From a checkpoint of a small transformer trained on Wikipedia.
Size: 13 layers, 5 heads of 32, MLP 640 quick GELU, 4.65M parameters.
Architecture: no biases in attention or MLP, untied embeddings.
Training: 323M tokens, 9867 steps.
MLP neurons of a small language model. Each row is named by its layer, matrix (up: input weights) and neuron, and shows model dimensions 16-111. Each number is 128 + 32 x the weight over its row's rms, rounded and kept within 0 to 255. Numbers have three digits each.
After each neuron's rows, "fires after" lists the tokens most often just before its 100 highest values on Wikipedia text that the model never trained on.

L5.up287:101111124173101128107134188160175101079099170057091180171143070128075109151110126101035135131093122096088113092127119108132113162151123143110074185088120123133109135099100117159142127159138132167158165208144134091109140103134131093144089084164101154153084061107127141115109168118101177193
fires after: " Re", " Ad", " se", "g", "b"

L3.up134:164171146137080103150175126142145104128192115074079141139177205129127172163043147118061092108067139148126178140091155161189160085114171155141116120167121130066106059147131093161113144134118170136138078160137124178145103107172105091145110112126133144164115084177133110127105128075146135139
fires after: "\n", " G", "re", "N", "en", " I"

L3.up410:104102159171148070141157139166157205130178182117148116075165114117116141164114197125165146151125125123143152152152130166146158114164100184131133112187146056116130154155106144177159141080146160085103116096143143089121107090163136120179056164116146073115147139188106125138123137140170141124
fires after: " |", " ", " 0", " 1", " ma"

L2.up323:137133153087125167101142081117104071056097136136109134113142129147228078139122124104077094163098113147148139143170121117130084146149187114159164155119069135146164155141117151139095140066143101091095134161136148125128109175116150160118130132128161143170129107120071127097095114121155077084
fires after: " C", " c", "ci", " Ca", " =", " G"

L8.up296:103109108163073152160132091142152131096123097134115118193121100149131098179122130084108111165141159139117130146177105104141079088128129133172094102095157107115128123151103130069106190153113105099158112120136167068077133085113126149137135093142083191117124051135114120152090084133046115195
fires after: " in", "re", "hi", "o", " pre"

L5.up249:134090199167123166157131089135178186118125121112137127144137158124166167132093142087139134135163176133127131128081135110079107167128159087103125140135133078112149120175111134169118143119213138112134131125105102103122076089133151123113115060143121105092135097140125158083113161154127128214
fires after: "\n", "A", "F", " was", "H", " He"

L3.up504:104091151110104092121098141104203123103119113103088093108200168128103123170116112161092175102119149118129064073118171104122149071082125123115130101092097173122161163117142103140158166170114093102149102140163144160106081158144146100147124178169178124112107115120115153081103164154040159113
fires after: "\n"

L7.up452:079166142164173114059170071153139116181117050116075147097145140075204145132160132079114116119111164120111123139126111129070173136102139179139104120121136145181127140141122166177115139138164116089187129105135116092100131144128109126156145090158100047104151070132120131165147109145155083114
fires after: "s", "S", "is", " S", "t", "es"

L2.up458:152137083167112094136156156123140112144093122057119177067199186085119200128111155114133092150146108159131138128115121114168101161109111080170161107185112051079153129156127091130167206132155168173159116110194103157124132164101136115110108104122153125104092160128062128146149139136111123157
fires after: " the", " be", " was", "ten"

L10.up116:155069140136153183143093163178156124168096148104154171125105127161123184089104118132104091130146099063136087150176127128170123089115131077153127102076111101099129075157152107136120188083189108179113116192175143105107108063143139143067113138128123121146117064192091114148146209120053132171
fires after: "\n", " in", " ", " was", "-", " st"

L3.up167:120120175138091123055117160110125128140148118144147085094096106132117116153158173125121119088121143116105065151078123087159056135166187149127138175137110154102073196117133147168129114082133036177089133090120116116079091158131131176137114064116147127104117180164128087076097156143119123162
fires after: " P", "il", "ub", "s", " c", " ma"

L5.up133:156090101093142122148169138142190179130124137094151116122124089192160088197149174138136095117120088183127103121153151154130183068106148151193100111053126170064131113139142159134152141143121107108129094172138158171109131063150149065208124149122164133084167096108133133141149118192095100092
fires after: " ", " de", ",", "oc", " re", "t"

L3.up396:114081147069111064132123143204109163076099093111121129114145156090075174170094136162109112086107075094087128145121128154137147086160150055151119062121139124170155189138097155184140186120120091160125094130096105168145117114112181127105136158138151054141098170118122092049066178082150126132
fires after: " ", "g", "t", "ur", " K"

L2.up530:065086160094076100095133104136179107120121149120122108090173095139082155141172106105162141149101120063064089127067135105109154109158138098109129109137124098070148136141102157107083123115139139137141154109150140076129090138160157104114064109084147155124089147102104125095100152151123095092
fires after: "ur", " Ro", " E", " re"

L3.up421:152143100150094061110120085156138137175162138117151099124154120140134115129075187150105107046082119138128177092125108101114144102106125134111099148144112053151076101103143146140061114085142153130135103188118134117079093145173091079102117082128111077147107128073064173138094133113144140148
fires after: " F", " Qu", " V", "en", "F", "re"

L5.up14:143110138095160115141094153139171117166137151095130171084178100198165137143153174117166114095111144142129121136130110109127178146114116145145142132133133114134119093117163196181092146056139141132120116140213187137149080058123113077119115108099118117070110147138087146095146121168092160106
fires after: " ", " de", " June", ",", " July", "fe"

L8.up101:109081173097102156131118137156142093092101041093103109157067198123155128158094121101130150152127095136154115131122119130100181096134179075113091109093108102091162109138134173085179113130107146145103073140142116131123107184134164145081096129165129128124098095152127156124129134154105064132
fires after: "s", "\n", " ", " (", " was"

L2.up382:091102178140129121162125111154101126146184111049121195087111159118161090126128131114132114131134135102174146084076119111120147121162130108097105079130164091101054091154112136117122126131108131094082133139087144133095077186109114089119145169152117100138119157154128135146146149120077152165
fires after: "s", " in", " the", "S", " S"

L5.up518:159085198146112102123078137192120127155101115132108143142096157125165132132124125115122087120145114120159180121127133056130187156087139119183098096124129176110144143147098151152142184088108137152120109100141118114130059101102178126065117039143102092098079007137133133166089089134112107124
fires after: "\n", "s", " Team", "k", ","

L2.up510:137136168169131078106124160143141141135115104125156144095125127120134123134110128129102130137161180113115116064115110062157094115102164114182132091074079157070079183173101152085164092069168082093173133134064134163111093128113162123149128095161131089134113155165110163126140086165161140095
fires after: "p", " P", " p", "P", "c", "hi"

L7.up58:105153194111105105132144075109151183131122111086111124094209093130149184149195106115129155108131094107095114097110078157147175127165166111131108144105085112092119087151179191097174131114172103116183085131148081138116173155147168135149139161145089104117092156155074135177127096096159151156
fires after: " ", "t", "l", " h"

L8.up410:155113134095121206093136087143109162115128142129083123096094200100108148183144102131124135145135157093188138133109152151141141119181124170135155126186109125075119124175125146154075147089127083106192083088170079070117143110138079112111061150099209136097151120162123091154170121105173093141
fires after: " |", " E", " G", " You", "y"

L3.up401:092127120123144080147137089119109128124170107047104101168159102145093139174105111134132187120040097082071111052170125165064108092128142134156136156118130111105086114099131118181142104087151172132140134118140129104121116137148127135096085109197165133090126134147111117135137163127069104149
fires after: "M", " ", " (", "D", "U"

L7.up598:102102146144113106171101144114139181108196101114147131129105099111085117155040126128070132106116094153125128124166096173109174121112146123143128067087155119069115127136140184142203178095104113083184056124119092133171121155131162124211093111165165103155147121123103078131085179139142119088
fires after: " D", " K", "Q", " J", " ", "g"

L7.up103:102109126139085110105110168200203126212151105162061152137108086107123092181056106078141116125148123080057063131137094105140121103105168155161132103155123113148152134144135133158126158130083134112148140166148170083096124072132103064137126153123207079115108095106127133228113152129100090141
fires after: " ", "==", " in", " of", " the", "==="

L5.up134:166122120180109139171097142148153139114107104129203176155179124087100094202132084101180128165159162149086095054085115119170090134114191107152111142087140133138148123115188117110156131148122095125112133123174148156134125116126104153078074119077184170127127118196049145165167123133097139105
fires after: " ", "-", " co", " p", " /", "li"

L3.up331:199120157115152139153089085115141076158155052142154132186186135104089126163124128130097068088139123117092098088169107164103152042127156154129091128077153125121122107111179123111140106131144133081133093195167139089126128135163105109081138171136184119126180095088176186105139161177099142099
fires after: " ", "le", "vol", "t", "se", "it"

L3.up205:139113143109166076094107147153190120080120147097088112094122115064134063143088148147148129116143147114095097137220135108118184182169142181182117098180103161203112181118075171158142163093078136129114115165159148140130107105103079142107111130163128125123116138135128107122118158121138085148
fires after: "S", " ", ".", "li", " $"

L5.up624:125073164128151114122124110179109121131181098118156112147099117107110076167055122125089153100091127104099121118093107126145194105138146117167123101078090135102137144163115185091112097118085153172143062139123125160146123123112148147125073212178158085128077118112105132122138167055136120131
fires after: " M", "M", " K", " Ma", "\n", "k"

L7.up572:137061123090107106139083148118136146140152088139180123182095087066113095172106073167138082140187173077150091088124144097139164087081144161134089111117142127135178097145110164125134204145129089185170140132113104073100106093119137095080148093113090094120127154151099178133133152082124065110
fires after: " ", " in", " un", " ex"

L5.up636:125063161130101127092137132155163168105129123129159164181160160110148138110100140108096162129080129197135070130122153115102184141157159057127164076160161107084128108134160150147158095129161122133061087104109108093110097098176128126119123113126165136100067128132096133111129119098124099135
fires after: " is", " was", "s", ")", " as"

L8.up598:069117154146090069131119169111139175119135076115167190135182159123087142163121056129090108135114127144087161133111089096110148115092094134148091083125112083133167131134118131150157142094118170083126113158179103160147162126106130085103097082163175140131099138135090117141080176147120106149
fires after: "e", " No", "la", " imp", " D", " "

L5.up165:122171123120155113176149121166116119160149062076125139121143149211159117138157107131110088118179136097121187173160116207150172149158112125098151138112079151144158139101106173116112135108141093097117096197153108071147076133149113093143120138195112123092099167160113109091137152129133153099
fires after: " to", " de", " no", " di", " \"", "["

L8.up620:149121150153131160133123083152155146132128079085088143124138140138103125214147122095087131068136098145067131066106116149125152099127167159099114100095118066108120121149177151190140147164129153142129044180111102119091121112174144154093078187173179110167140131150126077173131158113150125145
fires after: " ", "/", " ("

L7.up611:138162142114121093186153108111107137092091166087191225114145147160093184148171149077160142143130125090139118141147067115122131153163104128175155188080144128122166161151115184166119216126138152114163121173153139090104118133147171105072108138129098087117107109173123127077143117136210119139
fires after: " F", " He", " Su", " f", " he", " to"

L2.up616:119122191148171101184132085094116165194136139099181158127205123101158130153124142082104144102078174140161152106141115110155105099105125115096101071105101161138122128091080163168122137099119136193111159096122085152104129154095094075114087117138181121078089089163058072099138171150141121097
fires after: " ", " P", " Sp", "M", "-"

L3.up4:145080152193159083171176109128168076170134128098122132137172120174156156181123100101132101086141153102076111126118124158169096122166136132150108156161119101154147095175088112139150130077204114131133174145146143184147075095203173154173091112093156121094084132158084185131075131166173118126
fires after: "\n", "ver", "cur", " se", " kill", "te"

L2.up562:156075159105141097132182084171124178121066099063114136125122120143106151174092173104053150140075171170141057083120146087123108091120200128162114114145099191094091156134126116137189146181125108129140130146156120074086116139097116113087122164163127125162183180094137092055132120091165116089
fires after: "\n", " Ch", "|", " G", "===", "-"

L3.up3:176144162124119087177115119158167174150127137082119164142152081126140210166106091081107117115155047101135094113097126131103092077170138174126064137121134088153156150143120175179125107097145121136133110091152118114082138115157146135180138166199136091134114098155146153146081089158175131111
fires after: " ", "t", "e"

L7.up11:138101147139135176102149142153152094206149133114165114126142125156097143125109080145155084195157138108075102103162130110175126141172160113174074085122119124202127094167137128126124118105137112150118137078118133092162103099208146102137055139083125145108165117123070099116172121133072161167
fires after: "\n"

L3.up438:104143136135133118169175164074104138074127174134105175124092186111112137166122134117145129116151094105111102139147109124148140123195141163177106155161142172148097178110085181241124175121135139156142112134093117122135148169140067120153126121154109111071105135099128104122125104201131137119
fires after: "S", "C", " F", " G", " Th", " "

L8.up249:071119168165092124088129080122199117135165072102201129117198143124209124127098138137148143151133166083136107100122128127123125152083157070137113078090129148063090056135087076088148176116121113180151171092144104157170090158158157089128095110121156116119128083146161134129063147097074146137
fires after: "\n", " is"

L8.up294:136131141193069138107109107152128114144121124111147147155162179161141130183135165111115091130150152096181164083137092107111129107124157109200097106132091081080105138091163196148116145153067117145134134148137098074124095138139171095088143145152114073145091098148128168109081166164148083112
fires after: " of", " f", " F", "f", " O", " Fa"

L5.up191:091097171178174137190144102102095117107167171089172143200097164133097136152064093143126143074139083102108141096189122119174189169164167126205084110097118134137085143107145163163094153131148083140153093150147164077079059152187086121127112126203147102133121130101130144106113169157122113160
fires after: "\n", "s", "S", "'", "port", "les"

L3.up101:129098129166176158137107147139121072152177154102135153122160136117155144149046090122120128121098110069116120078083098151191151085160157098167102130155091133156129114133098120168117100139150124109134133106128156069152072130177046088139117117171149119137131087107129097105158151139036102189
fires after: "\n", "s"

L7.up270:082063084140080111139105088152131156122169054073168137210106116118121151090080101126106126109123153123141116095073032094076131080169171084149114104090150074157141155159156183139166117153105122155165094099160088091094157162159170127157133147120169119156097118154105099094170130098126096165
fires after: " ", "les", ")", " is", "s"

L5.up627:133083162155138149143087153171089089151176085120120154186110130143177193140088123106144119152132134122172132125083146084136159136145152103133161108136128128053152171106140115115092096069185141103114046137168129114141063129154094179129155144119101163094061075124107097135119176072123095110
fires after: "==", ".", "\n", "H", "S", ";"

L8.up76:132020164148052139113135142186139081148092101139155166153190113075171124170054137069132132097156156115093101098104125088125168115121148113107083144115127103084089114070128135132174134136100140127142077123118123102068133142126097120116091109142161116118104120134090104169154162165094071146
fires after: "\n", "===", "==", "-", " (", " "

L8.up135:174096094187105100092107100138134125085084077128164126147147125113135175097134104083097052073141159088135083079096154110120126049116131115143100112123063152116119092130152069141119138070131129197097122100109178068117091173119074144080122163077121084105116073189089174135128166116093172147
fires after: "s", " in", "-", " as", "ff", " ex"

L5.up354:137115161153064140106100134114115134123106078111100153149163136100061144194120155118132133107093157135062066136117142104146196093101096150108068128150174078133111104172125114134157158085096143108144085187102080128107082180159142123134080109150103137144163170137095120074130154116059120118
fires after: "\n", "ber", "ver", "D", "ctor"

L2.up234:114064154107140129123098143090168114126154105098146145141143099143127172172126161097115116157159124169122108079147200119137087064073115125146064110122123136094073124166156108096118131082123075092101113132156121102157097170160163129120118116105167067081074181193082137121134138168185089124
fires after: " ", " P", " p", "s", "\n", "fe"

L8.up516:070100182080088103158150104143149109118073095075086135125111114202102112202116097110129104092167066110102129114161139086087106065177178138120102157129112130092075167174136132154120125129153120141130084171102110074118081088133174139088101099100132164144096132132115110144066157087079098110
fires after: " ", " I", "O", "or", " G"

L5.up150:140117137125109130132130133169142173118144091165149154158160133120122123103113129160074118115125090107123127138125052108152054103064215091102104106125133153123085176185155147160157200079115079087155116099120100118102119137168150128127122100199190036122148163168148085116105176071120106090
fires after: " ", ")", "C", "\n", "=="

L8.up484:149153112097152103125117160096127101103138115088115109151112182195130118156181069147122157173108154135072106075097096135123151040159109050203140163147089141147155164193087103127155109113179052110092136168179124145112119102161162080090097107109130176161133110151114130122149149145156169081
fires after: "re", " d", " b", "ter", " g", " c"

L3.up400:158089085123119086166114139103135102110127116061179105097199173160076188140102129121148112101138064168071122095162121110148133112192153141117116090132176110091082097129114135151156136117201099110106138118107153104122076121150091113188075089085091134182151148123165142124053195138091206166
fires after: "\n", "'", " do", " Lo"

L2.up561:143132068170135127090092118146114091073152040113139186162110188050168105182101123152107082124149121146136154138142144099150127126157143052153137071125096109158170127159111167092089167131105165187124132091135102163117112147107091125134112121135137158122102145185142133142123156173120113143
fires after: "\n", "p", "st", "s", "."

L2.up601:180114135077103099142158094174137119157129175132187153148154147199129132138084074116069124147154098103069100123059172103077139149147131127125095103164119147133151068133125153114124143157091077148108111179127084106085151157191110103173143139123105090138180147151127113089110161074141179097
fires after: " f", " F", " G", " Di", " Har", "G"

L5.up384:190124160171116170155127087114139088119135090101168119129137190130152092132135123145088174091110082154156148088088175120098171095159181109152097106075158136132096090154140100143157105107163163105112129142162096132069121111136086112137117116124186083117090108215037127177136134157100106118
fires after: "s", " S", "S", "c"

L3.up544:082120179131133158119133086171162207170137079093171119165165085155129153137096135113156127132102148092108124114083106101118126165093163098109147163098128099128114117192132176109153132097101152170115143135129043087167087138098122143083085133205190141079134082122128152112143126098107194125
fires after: ".", "\n", "H", " Ch", " ", "D"

L3.up573:143101164135136071129103110149176139156171141097148176149188100151127174185138131078107107088162140105153098082156056096136147087149126152125129087130085127115174179149119194167102197110140118057124112109154147159071115214132183174118102179151170114144082172143143083127146150095091085113
fires after: " "

L2.up492:135152083135137135110119123124148102139132138097191116163091137135127131100133036111135090146119091131105151186118113142108108147092167125111107130141138160153189087189155171124088168076124045154141094086080101118163082095179134173107089092093160155160121116112117161080129178061172149115
fires after: "\n"

L5.up333:144111202133139107122144130113092109144124076081128179136231091167159157131106162088116110119088105114095139091139113097124104112166189103136143106182121088125139149143119136165101215111097138180138152183096106099133129181196094086174151129203134168103158116142122080129119212134085087145
fires after: "\n", " of", " on", "==", " List", " with"

L10.up334:066084110138119132176150161132212112118119105053159157090137125081182090109115111065124109126114105115116118127089109097135142074085203109164054111119149117171147146188127161118148190072168180156117101080136090125128127101185126151082091119158139151157111193146078142074120132126081086177
fires after: "\n", "s", "te", ".", " "

L10.up440:176147123104122185179159070163109206097096135114116145111094117111123115144157138157131100143126164081105096106096153147161162104086135135146133057178189169085110112169073166161074156069143153171175155163156107134144129115113088075088151131107119146181147068127068158148089106127140121142
fires after: " |", "d", " E", " a", " ("

L3.up494:141129179171147097068085090105163146124137111153138114114194110134099138189157135156065132077157177087131096149151161069202116116094158111128065136106161107037111147123191137083136132138158102138126138167223134119132120095136093136137083101107172138112126111185104201096065157155113147143
fires after: " st", " po", "re", " Po", " w", "\n"

L5.up321:159081150112143148179112061133103101144113132135149159182107153129147147100011119121128102137080073146116153103150172117098122139131147074157111110169095125105104142145125141108196126150143204111135102132096200173137116106178088099202131126137089083156106124128107114170122141121138123154
fires after: "k", "th", "ak", "z", " And", " Park"

L3.up195:122128067132095167135145039130157101094113116099142145159127188144118081093145126162137100098142149109125181114104136041088167061123120159154124061136085141139071101217158172133178171119104114167129099164163104118112104106152123118117135113134136078086083118157151132116142173113138087166
fires after: "s", "ra", "aff", "op", "ho", "ir"

L5.up526:117113098111140169097138134147198109152093115121212114144134136122159155143063187126118139111141106133117163101131093052183132107106110076170108111088149087067089142084101140134125165132153146157081121117097133150144059173166081157133146128109092119115123122086150166142090114099124138185
fires after: "s", "p", "ab", "b", "ro", " at"

L5.up293:150098130158110087117178156085131077181083133142144133120166168153109123201093142152075136126154166157066110104168095074146151082166162142150141105064077175094144085140132156179154155143112056164104097126162183067119102111129078080115153163122165135136157078113097100083123140151104116113
fires after: " of", " at", "ed", "\n", " by"

L2.up389:121197124139071117170170083163165122110138170150158163109101090194127138153120165153130156094120028128108131116160089081152095098099129171147105135154147148098201131138152112147097102154147120178099090148188080130175169109097165148111053094090130154084115188118114170091126121187166124188
fires after: "u", "p", "bu", " Bo", "op"

L7.up20:128139103168116125134141071127111091113098132093156136159110139141152150115115163095104144133109115115163102062154161064119132062093129082118100110150100089151204110109154129203133138080148116216107114108138077125063106167191174105168095099137136145095120139117124156167135135128112185216
fires after: "s", "-", " was", "ed", "ress", " were"

L7.up360:151079116171095141110091163123142102083146116099165144179142147120138116162122150130138113129181084070169126158123157066128069111117157140111076149119129159086197049110120153137162153105163110120106084180122102074085078120127061112089095135161151126096153111151065095156121139110140172131
fires after: " ", " M", " di", "in", "-", " Je"

L5.up420:126124146160167080174202130158133136113152130146097099156076084134141140184141134127121109118092107099074119047084130182155085099080211112188167105062163117077164095148093139204127153124135090140171094218121128130078131158142135140127119165137166102133127046123144146137138166125121122095
fires after: "==", " G", " ==", ".", " J", "b"

L5.up337:127131163130095119097126145151142168086114099052105130059154116122122166154094115068136127117126129118087163073123153143063136151148123134125078096089139120124110158101164132143104113071182108102160114093094130178160106118152124052169113100198136145141161131181110159089120190125119089128
fires after: "M", "==", " Mi", "U", " "

L2.up13:124117092106088119093102111073125136157132136097122100186165136118123201147106083095143099113169101126083118144198101103054158150088124152160068107165093108090106128151128165111142092159140110165136157143157147123110165186127109092169128131130116113127100110199151058175133173161093072113
fires after: "as", "ff", "s", "bu", " Tra", " for"

L7.up456:166100181177096135181151174159138122150122094124147151155114101120149088110138148106121109109136126148131148148149132105092151113119176111133132105116143151100158095112075161116146132128138099118150104157150159162180177107156085102160138093146131126122110107156157116128096162147103193100
fires after: " S", " O", "th", "s", " T"

L3.up443:177086129153121206148106135135158096102130138112115125140137195074198120119102140128080135099147177146186150089183137128071121143090187080132119132163161125120154112156132078192104125102132096128149158177146147143091153160147083123122121127143129160092045122134063119138079171111135076142
fires after: " University", " b", "c", "d", "s"

L2.up324:189146135131174162112089090119140123114147085092114106113173159122157171143085113150126092073083131178150161151105102154179152120128186165169142173104125066093121095162089142138139102121167117126123107086090135121115085162116156181159157098134147139141117113188108130189074146081148084112
fires after: "\n", " Ju", "va"

L3.up326:176146156160090092166127153154149106073113103104158152137120166142151115123122113091103156145148161111148162119087165075062153124097123087197100118176158100082148109150146149149165166139149099158129088171095169098189141088165166102083141164122144117071062129157113150126146157166148136180
fires after: "s", " S", "y", "p", "A"

L7.up21:095134085117126088100171130144138144143149132121116218095183148170130167151122178106109099121136133125114181141122121210118077108129153171118113134112123072127188167167111131095085070076145130111086129133112097175165108082165175130169100147095092176087100156126119109111152138156119158136
fires after: " di", "e", "t", " to", "ate", "ce"

L5.up323:146096133115129121085084129137165195083092069137086152195207094130169146144090121136073098091076076127134110166141128101139123098105134069107147074112140106159139171153139184184165131153120117116186122141084162099175148152146154126194122142158100140080121115163154094127074152081133130126
fires after: " is", " |", " was", "\n", "==", " "

L7.up448:143102179152069090186076135162098167145151122076107162198146081140130132159071166154119130138093129142144133077086139142112162131164166105122080111120147074170115099193125141138105148141184122147202085124143138119093085144102114152133128127204112124149190093182072158123111144106134096135
fires after: " ", "\n", " S"

L2.up622:054164172073153142101090126113114165187153081138143095102155162132123077179117139136160116152106137170111059093103136076161113080152144119148097089171124120148080152139106159102090109103159159148118174094106086086147083182139126109112076118146208103061057149139090129161118166108135104079
fires after: " P", " p", "P", " m", " Party"

L2.up636:107150130144073146133129126161180145120180129142154135102089120109059097152153127146137138059112123147094125114117055121155064120072150176170151154127132124083177183154072191108134189098150068113159104193110109123187097150077072153127067136151178131144159117126138187090156161131124170110
fires after: " D", " E", " G", " d", "b"

L3.up341:084088113165131089110081145119148129136158071135125126146176142158161141121106151138096039118098159141161119095091102101124165128154124099133059094124123090103125133150140122140091140095116122058052114106111142204109106167203094091127084145119135090105072114166125170154103130149097120090
fires after: "\n", "s", "S", "es", " Co"

L3.up427:183146180173113154128109195090070117123119128158142151047134156115161120136057119147152095146110149085129146099148143087111137174082132124158065057131109169167099138115123129150104165083177126135116130110147163153074099186157106076090120124114196121147068164200115104162093171148132124153
fires after: "s", "c", " S", "us"

L7.up420:098116134136142163139075134129149137201158098181196125115205165148166107172130099150110141146135119135112129112131097105180163129119127108119095115125155140057129141134145114120138130137159122101125049116089147149089123139171161121122058132117159117116059154157153113189108154102123086151
fires after: "-", " Pa", " ", "•", "la", "li"

L3.up12:145101145114044133130117099180114137199095075098118138098139115106156161133116118062105154147102086154124144115112133137113181100135144091107093122109111164100145147115143096143145127141145067066074098134166138140086124206077156185120129145126197139115109085125112095090069148079143156158
fires after: " ", " T", " Ca", " E", " P", "\n"

L3.up152:133083160120114063105160139159123161199208147080181176141141158088182134138124134119105150161088200115137092135172138118134118114104128161109083135110171185162157158110110159148044128143119185102138134138107110137133141065183121111111126073151080077095154095155156149111076075123097110130
fires after: "S", ".", "l", " lo", "t", " N"

L8.up297:126132111186141083169146115148160154093144091075108132137134123164107155183098117126134111051159103144134131074151136130183199125185158167106102106107098188058138168183106154124108135099127169124163079117154064149169109179103176097138102130161110103081151131109111187106109110113141118138
fires after: " Y", "z", " J", " K", "s"

L5.up418:114146101154094131140157114101093165107156163122148196152141144088092153084121094102151114141148145107064137146103100130120113069184080166084120162152158167119108105098131137181128150115143120089152167128069128187148104127145125129125123122114155150067136117182134125114131096105119154144
fires after: "la", " Pla", "a", "ist", "ed", "low"

L7.up128:087077118106107135142088142141137137114169143055178180095158146117144129207155186173154085061177190128148165112074111094138196133086141160148093120135150149158114113125122105131150172113198117059095145183209118091091091077110133093077128119110112132108105126160128194083104163097121125120
fires after: ",", " su", " ", "-", " un", " Su"

L2.up478:122066121181073125114135154116103146099186090114127168153135147113126130161114130154116078106102160151099178093142094132128146138110195116123120109179143156143160123163161149177129091106089131143073170130157142176092113185140103121103149112138118119146089186163147188128116172149081139156
fires after: "s", " Co", "C", "ver", " S", " co"

L5.up473:154078214126078127120118112170120101118108124117080134062126166152149141118010092056101160134138110126076096132127152135167123105163159112169046122095136096100154101124114157137075167133162090169183059156099174152159122137112151105144149128137132116152110084147117153115117165088143110199
fires after: "y", "A", " K", " D", "k", "z"

L5.up463:117064144150077100168106094132164125097103161133103132116157154115220114097061145112081088114115174105142132112079164021167129104122126119099096118094115104111133077198105150166092176130117124131117136089137115128098112091115156128089139078161138127068126099140093122137114102121090096141
fires after: "s", "op", " O", "===", "o"

L5.up174:120132100103094164108116153178107155141126118065164167185184091081063116144153144132151098206116114142078141134109079131100102106205097154116127088081122189130085122121115144156159116124071137122128125181091121080074113040146099099139105166093147121148164097150096108082148118164124091109
fires after: "la", " Pla", "ur", " Ne", " Vi", "---|---|---|---|"

L2.up141:102099149188152084138095112135122141202159113123234110032150189122163182167127063138151148065157167132126144095077127127195119066108137130091159093127095144087114158117133138104166143140101112130118190126155056150134113152126145092156083123105138102147083143152127107132070167118159100123
fires after: " ", " b", " p", " P", "n"